config.toml
num_hidden_layers = 12
hidden_size = 192
num_attention_heads = 6
num_key_value_heads = 1
head_dim = 32
intermediate_size = 384
vocab_size = 4096
hidden_act = "swiglu"
norm = "rmsnorm"
norm_place = "pre"
norm_eps = 1e-05
positions = "rope"
rope_theta = 10000.0
rope_fraction = 1.0
qk_norm = true
attn_scale = 0.177
bias = "none"
tie_word_embeddings = false
parallel_block = false
init = "orth"
init_std_qkv = 0.0342
init_std_o = 0.0
init_std_up = 0.0342
init_std_down = 0.0
optimizer = "muon_variant"
learning_rate = 0.00365
weight_decay = 0.24
lr_head = 0.00553
warmup_steps = 28
schedule = "wsd"
decay_fraction = 0.616
decay_shape = "exp"
final_lr_fraction = 0.0
batch_tokens = 32768
max_seq_len = 1024
doc_mask = true
train_tokens = 132200000
max_steps = 4035
dataset = "wikipedia_en"
MLP neurons of a small language model. Each row is named by its layer, matrix (gate and up: input weights) and neuron, and shows model dimensions 48-143. Each number is 128 + 24 x the weight over its row's rms, rounded and kept within 0 to 255. Numbers have three digits each. A neuron's up and down rows have the sign that makes its largest values positive.
After each neuron's rows, "fires on" lists the tokens most often at its 100 highest values on Wikipedia text that the model never trained on.

L5.gate38:096126121117147130169151139087166111151089106108139130144123108096136172103163117083144104114118102089115117090122128110131146156133121142117150163127143154128113087114125165148105099120090106103155138119115136130187141128109127137086100125159062190116124138116149122105168145134066135147
L5.up38:148153108101096136138149113121156092152162092116168085099099072120107103129171092154126136137138118138110110124131109113135126137147128112069104130094118133163134145146107108153164136135120123161090122147129108130112128086121111119106097141141105180151119139118116121144151185118106163120
fires on: " of", ",", "a,", "ah", "uel"

L6.gate103:139121159173071137148119152109170129125130137121161129120153089148105096155094097121109108123085077123126104107072150124132142109096153132130123070145121088118149108129109138111106104102163110158112116096151130159126134115159110142099103128120167117101103084127198097163156152127112148097
L6.up103:149105120153112139118158120122088156114159119116140120104148103102137136154162158140147137162136125147142139153111143091152145141109146106085120165099135105143168150136146128156139090122123127167115097169132150145097091124144144125105144077132159158094103098136114126126117167089121158141
fires on: "ra", "ai", "ri", "erm", " old"

L3.gate257:149123126140109111096106129134106116148156095131114086174118131136094137141139172119107092095076133096139105149109138139115183105124115103091141116141118083158162131154123142150185133153125134093134122147133142197077147088133142125104158156106139134116126104113111084153106142119116102105
L3.up257:132121146146126151098106138149135115134140139103154118121155119111129126125149130155147124111125125140113130141154115136138134111110134131125136087114121145115115142091134124112097151099123068141156146116136146167150167144202072140159127115140154137107135166156136116114133092124142157109
fires on: "ov", "v", "ot", "orn"

L5.gate39:143072073121122129144191167161122132106120120091117139134107141163128114129117135168160099073067155143121138130168139138075116135130114136167146126149116114147105128096132110150108122136162118077126116122099128120117119110114130112098177122126122080098089100132135151125140134097082123106
L5.up39:095116100125125123109124102164150115071103098139153140150117100103158118126103097133137101138130192124149103114170130149147151154165145128110144141124114100181175131127106147095119144133118148131125082151104159093139115155124134137183149123117157125142082146140117101117121127131118132168
fires on: " is", "ed", " was", " the", " =", "ched"

L5.gate86:144109093131087147158100129123156103139142129133159128131136099150088121145130148147127157151182117135117151116133111142173136161129125146125142117100113138157152138108153145147128112119152108111132113148101112084125124154150126098089137093112137146157081168124125148085120105169159137108
L5.up86:168122150155096136150130154104174150127133096179142150131124149133128126127139139137152134140160099091141100137140166121181120109127123081117110147106062089125108113123142122145114101145110128141132128137137126146094103109137090120099104092107149187088125133105085122135125123170128152099
fires on: ",", "s,", "en,", "a,", "y,", "e,"

L6.gate322:130100126123126138137106064156146096160153099136095162099149154098145125117118099100144148123106139168131112127219111126144162151110100104130145123126101097109104141125130132132164113096129136107115137119117115102138188115060165117146103164079135176174121131083109159127123080127126128128
L6.up322:102123156112087145127149098174100086133119137131127127089133122108143101113132126107100172115114121108143131112127083130155137131094149185143152176149129065121155119115092126117174105124116104090144139154114133112112149118121097131090124117131152154135132153134142136129141108117104128097
fires on: " and", "b", "avy", "face"

L3.gate156:124154121162160120100108116160104128143143124116142079159062123107109087116150127147110140125143095130122134113130154177140130112150139146114137099138136125074123161145158136148124155115106108108132083152137141167147126155175134153115079135127128137096108138140070152077108194096115115159
L3.up156:129142158110115100081132110189128122121123148144102128104101131134101136135125146148130123133184139151097123134179147109110100090094114120123140111155125130135113097122094190172136150137101161122151105075110145130098088148152142083098132143120087137109176114110087122182087119187115088106
fires on: "on", "and", "ad", "ag", " November", "an"

L4.gate266:123149126166143125130094126141157137149128197174135145122116138136131156105094203147132118123145101131145095092166127085092115138103132138141126125143145125069123131094142098095177096137120100143131154133166104099137129157139121143159107116152152135112129136109141158144082092124127104094
L4.up266:126144148134145155163166108172111160090134137144108082128105098144152112138130108161100119139135124157169175148144118159111127134141128120123098117136132118100110160161064133127139101141156145122110141146152112132174092123109112132144107136118100143155161078144092158076128118101118129102
fires on: "t", "b", " /", "n", "et", "er"

L2.gate191:087134147125132127143131135163084119108090108115141117079114174092152128142124128160169107129132165141142150114173080132075106124116132130134154134120131124141157108153058111131172133098128104134111134127139173134128121155114115097161120097145138143134102077119094122090130158157102134157
L2.up191:129128108152136120095141151174102152119085125128125081135110126106142143164121102174147115143127164129135152126168117097088130130092091094135138137147138139142170155165088124137166141147129062105130154130123156114098144149101132156168102087144172125096112091123099114107129165200105143157
fires on: " and", "ch", "Ch", " served", " ant", " Gu"

L5.gate20:143104152111094136077142156154107092104172175122164115108160165109102088139095155172123064104108119103106128108128128136121120139124127112146148115169112099093082106085140142106137120136136136110143123142149132108126164141151133122127107123146142131135090130149152113128093127158140117154
L5.up20:099147118162145092103105164080147120125141138118094135096140080111138126155145107121131114142091124125115150141124166118162174186125150158098105133108110142136179114141106117121108087137143163111126099134133134124117138150119149170145136129145164128095096125166149127098136127148121135110
fires on: " Georg", "a", "ran", "l", "areer", "m"

L5.gate341:103096122097130146160102093091142156133131112139143148146096138105148138117138145170186080099160118118116136133156113124125130154118117094144136107145121162112159096083091127144124140108146139080124155175108127120167167107132188120131114100112152137126141126125126124120128150148135122164
L5.up341:143127111099124132185092109134163170128138132120141101129129110115168140174189104147119124162154116131150144157145120126107141125158114121103125124087156117111125096114116144149144107126136096106157135127127143144165166141158163134134107153097140191104115113154120144119126149128130155168
fires on: " of", " and", ","

L6.gate135:093145139132084119150097105124176135150140119152130153137140131115127134092091117153087142122137138198130111168134122115139177107105131091103129138113148119134110122122111095132132142119107104134140091102152140108081187145142118174128129104187130112151121141133112122101129119117131120129
L6.up135:134115116122134160110101176129155127133097131128170108099153166151140132095145142146175113113122129131087093159167167100149067138139151165127103138129132150129152120132153114140105096115108102114103127106084129101071106117140149127150128092132133161089107127116153147134068079155118105127
fires on: ",", "s,", "o", "es,", "y", "o,"

L2.gate162:105138165137101129158125109145133132152130132098165140122115159118117106141153143148128084132165123107179140131106103154148099189099086123126129102121118119129145142091118113151138133186118105133112104131099124115122120103179094134114153114102170128163129173141107140111145196125121129128
L2.up162:116131140137081136167104139100159120154128133106178154109151187136094138188147130153134129142191094123139117109082128136167114146109139131125117123121107140158159143145170111149138103141150123130115115160124123125149147097142118148125094094128151155168157155092103110121154164134115126120
fires on: " |", "s,", "es,", "y,"

L6.gate319:117103116154103122107090141124154132159156136131157126122104129119115111118087116131150115115118093124148125173139123163136141104117150098123122115150147091111117178131124128162130119128170118150199110102118155120122143154172101118146130109145115123113158100096134095139136138160115141128
L6.up319:144126163111122102119105067140152094138167088140122141041141162130135137126146096152138135146109128124097120118158122136151109160109126115091111125142074131113142147121083126146104133126109150109130149128154108145158101124151139131135149107156129154118138162090065128073160127131147105105
fires on: "ult", "ur", "on", "c"

L6.gate284:119104109117172131116105107102140153135126149115157118144139108136139108102116134145171114120151112155106152118145117140119063131137129112105122143121137172109130116139129147133100140103118109156140080119107140117127161103087132099093132144071124158134147159125118140161168085090147156130
L6.up284:156156159110136151143133130174105123210137147134147105096117105169138160135171138131122134152133108147157169142178123127166159144105130093119107115127137139144077155116143132153147141100144108157189094144138119199122123142105147130141140142123119071171101120118088135121108131141139171132
fires on: " and", ",", "lin"

L5.gate283:112158092131199105116084166156152142097148096107134102130085102105106101103153158119116105162129174085127121135171159112110140133163120125123115140130124140129096083136181125127138120120119102121136136114124115109126136162107119122083129160145131115129139084146126088140105156132150161157
L5.up283:124115115139158132095125075144105125125176141129117090121139120147141170117158131140155143154133157134113143128143112127103132113156117145143141155124141122143103125105116157132152104102151142161086105124160122105130160113070136147132110142142131127107136147122159134119098122119163127104
fires on: "an", "7", "é", "as", "a"

L4.gate110:146133157142112123156111127105107170131100124120101142142133143110130112117141119139155141098118153123135128095140140146113116154145105059123121138137108101136116154127171082129176152121101109134098132119142112157108135110152120122188137120095122085135145146167111112079082118096162131169
L4.up110:147085140158148113143107098100118149090110164125119121113112152143092113143168199109175164131157144095144125164116111113152118158151123098126165118093129178127085106087168096083177096176150097110112156116106123143146125128136131093136152112092144103122155118125112114114114156128157086139
fires on: " and", "m", "c", ";"

L4.gate86:121108114106107136133150150129118147133131134136126134111110131126113118100107117152124136097116116135116167080146109110127103114156160120124126155144156104089097164102093096124134159090153118126158172098134155142100103083131106139101086105133113088094140123121166153136133129162124118135
L4.up86:101112128119154107086126132129121107141101120156085115159147104121142117111094152118104073122152128165152097146160152129153118135090153143115092148125164154090113097086140128122165126149108168154142104155116115121115157127185144167075140108134070131062131152124098142139116131116112166138
fires on: "t", "and", "in", "e", "pt", "fess"

L4.gate134:098133133087116129145169119141146140112076112125114131135135131122147148177088118102132096128141144109123095105130122162125111129155173098170136126121148163115143162178115160109131130123104126132086115090116154104108141122155086138119083103106110167139164103154113125164140121135116135117
L4.up134:128096094144142103170088086137125126115128088089103122131102113141192138122110086137104102154162118102100148149118152152114106128143169139153119132133161124174150094113116134129100134126098133131168139090158156114131126128087182110101124158134128123140151095117117119127154121139083151085
fires on: "h", " named", "amed", "ess", "ive"

L4.gate115:126164101160152084120119126141183127131170142140089100133140084105145140129139105127152179130107122115104137130151116093124139095151125097157161176107148132132132125148133141137124081108153082107117112153135183140156128131097140153124132089132152181143161125179071122138137142124119118124
L4.up115:142135073166120079134115172132151152100165098157114131113150132138102118089129137159147190115131116129114108134142133113128177120113122132131118172122104136141068097144175138134116119084130121089091131165123164127167111105110141120125122105153149155149141129120116133108177103105124085129
fires on: "j", "om", "ir", " H", "st", "H"

L3.gate229:102116175114113121098177120130154148116092134135107153139106140148112153168170092143179108082133112124135130119080143126181127113139133176161143124132133134157137112091180133132121117131143134126134169064117131112128104139114103173104121119130143144121143086121129130108138112149093122110
L3.up229:080123119129140080168131146139150137118100143126149089165148120163071115130164116173126160073130097143138123115091136121123162132129114154141145147104139091135086160150137118101124157082147117113155125127103093117143127120123124151141120098113119129112133118150173118138196129136095092134
fires on: " /", "out", " information", "ach", "el", "ad"

L5.gate106:156142143107161153087115160132159130101112142158080104105128139139118131150113110129107136147138152126155163101178157126145201094134135109136127090142101128108113105114149144101098086140129154102119116134132105159140137126096126136113109118139112124109121101158107124116133100142187094187
L5.up106:143169159136123121101065112153127105072141146098132111116127117132154127112111094104150123119142092085099150130127117146110153134141125133119172097117129150139128098118148133128127093101130145134113108127146113133106139129082163127089104161121133109117095089122100122118124118120135108146
fires on: "im", "ah", "an", "ar", "a", " M"

L4.gate307:141154119077123147141102114117146116111127098145125105122104138133136155075119159154098131144148120101117110076155095140134172160108141136135137157140130137129120146115125128114128143126104103098158164110118094134120110108130108144099140117137165126111144119123129161100160146141156096149
L4.up307:136130131118106104165133122139137133133168111136139129142114113138127117097105108138152106140120129132110149122132145126183136110092123164132101142098122098124183102116155140079135153110077116096119125140131095120112128103138113118153098145115117129131130086130115139121113142178144132133
fires on: "ility", " home", " Time", " Date", " time", " life"

L6.gate241:104111188142145154054134130156160117130134108156168114102104099102149143138174124127149132123145102116167153129157132131156115191154147161096102143139131118073122136176144107150119167153140121154127141119153093093129156140136154118094092135178092128164094140135073091122135126128152128173
L6.up241:093158144129129147112137101052146120109121131103104151092123152109089166144107124123141131128138145138125136100133108108104165082154092149161167107120166097173122124149151125157149158145134119138126105129107151100149108153120082120127119153101138166128138098128133121143101167129101101100
fires on: "an", "el", "om", "and", "n"

L4.gate65:169112114096094101150125133154156132123092153177155118137128111134109131132163130123142128118093113140103156158173138151103113139137126123123106138158147091169156089117115098151154134143152127124128169126112103121137133144126154127126120124142119133129084126101117142123142148126076137128
L4.up65:159135130096116116117120094117168116146129150154156107130129100124117156140183095142135112147116086151129121135137112125109134132118120122102118140147140105174158100134096096116125103102106145167119202145101082100154129142132190162093078125130121130103092170134115130104158162114105135148
fires on: " of", ":", " from", "en", "est"

L3.gate88:150080152133144099175097146130102144082111157135086175140129110100079109133146130146133109078159107123104128155162098160143179151152116179133092138163138142150118134111153151153118149091155104123094105139115151105124121099137113083137162129117187107130124116162097107109124124128135104127
L3.up88:104128135147128134152088155138123125082075189141111143136177134135052106134110129117065142069174138120135118103112101118131145146142076165107130135151104167139098118120142121141149143120102125098086120113144099106143080117134126100169137150120156129143091136138114133128134125095135114172
fires on: ",", ";", " and", "s,", "ers,"

L2.gate208:108093122145130071122125150176110086123148157120124123130143130085100141107140081129086103118140134143105116112112127111074145166136116127164141150163134134097120123164157142121150112147163124136143104154180143107122146139168137133115144116123125111183107124147172129105135067080147088091
L2.up208:151128091145110172122123146124135147140106081085097104088136097121167148141100103109112143133133132126127142101148119111113147141116110119174106109152136123124120134118143121132114095101106130149116135110148084171094166180150156139161111136086086173147134159089126175115112136107090156104
fires on: " and", ",", "ive", "iving", "and"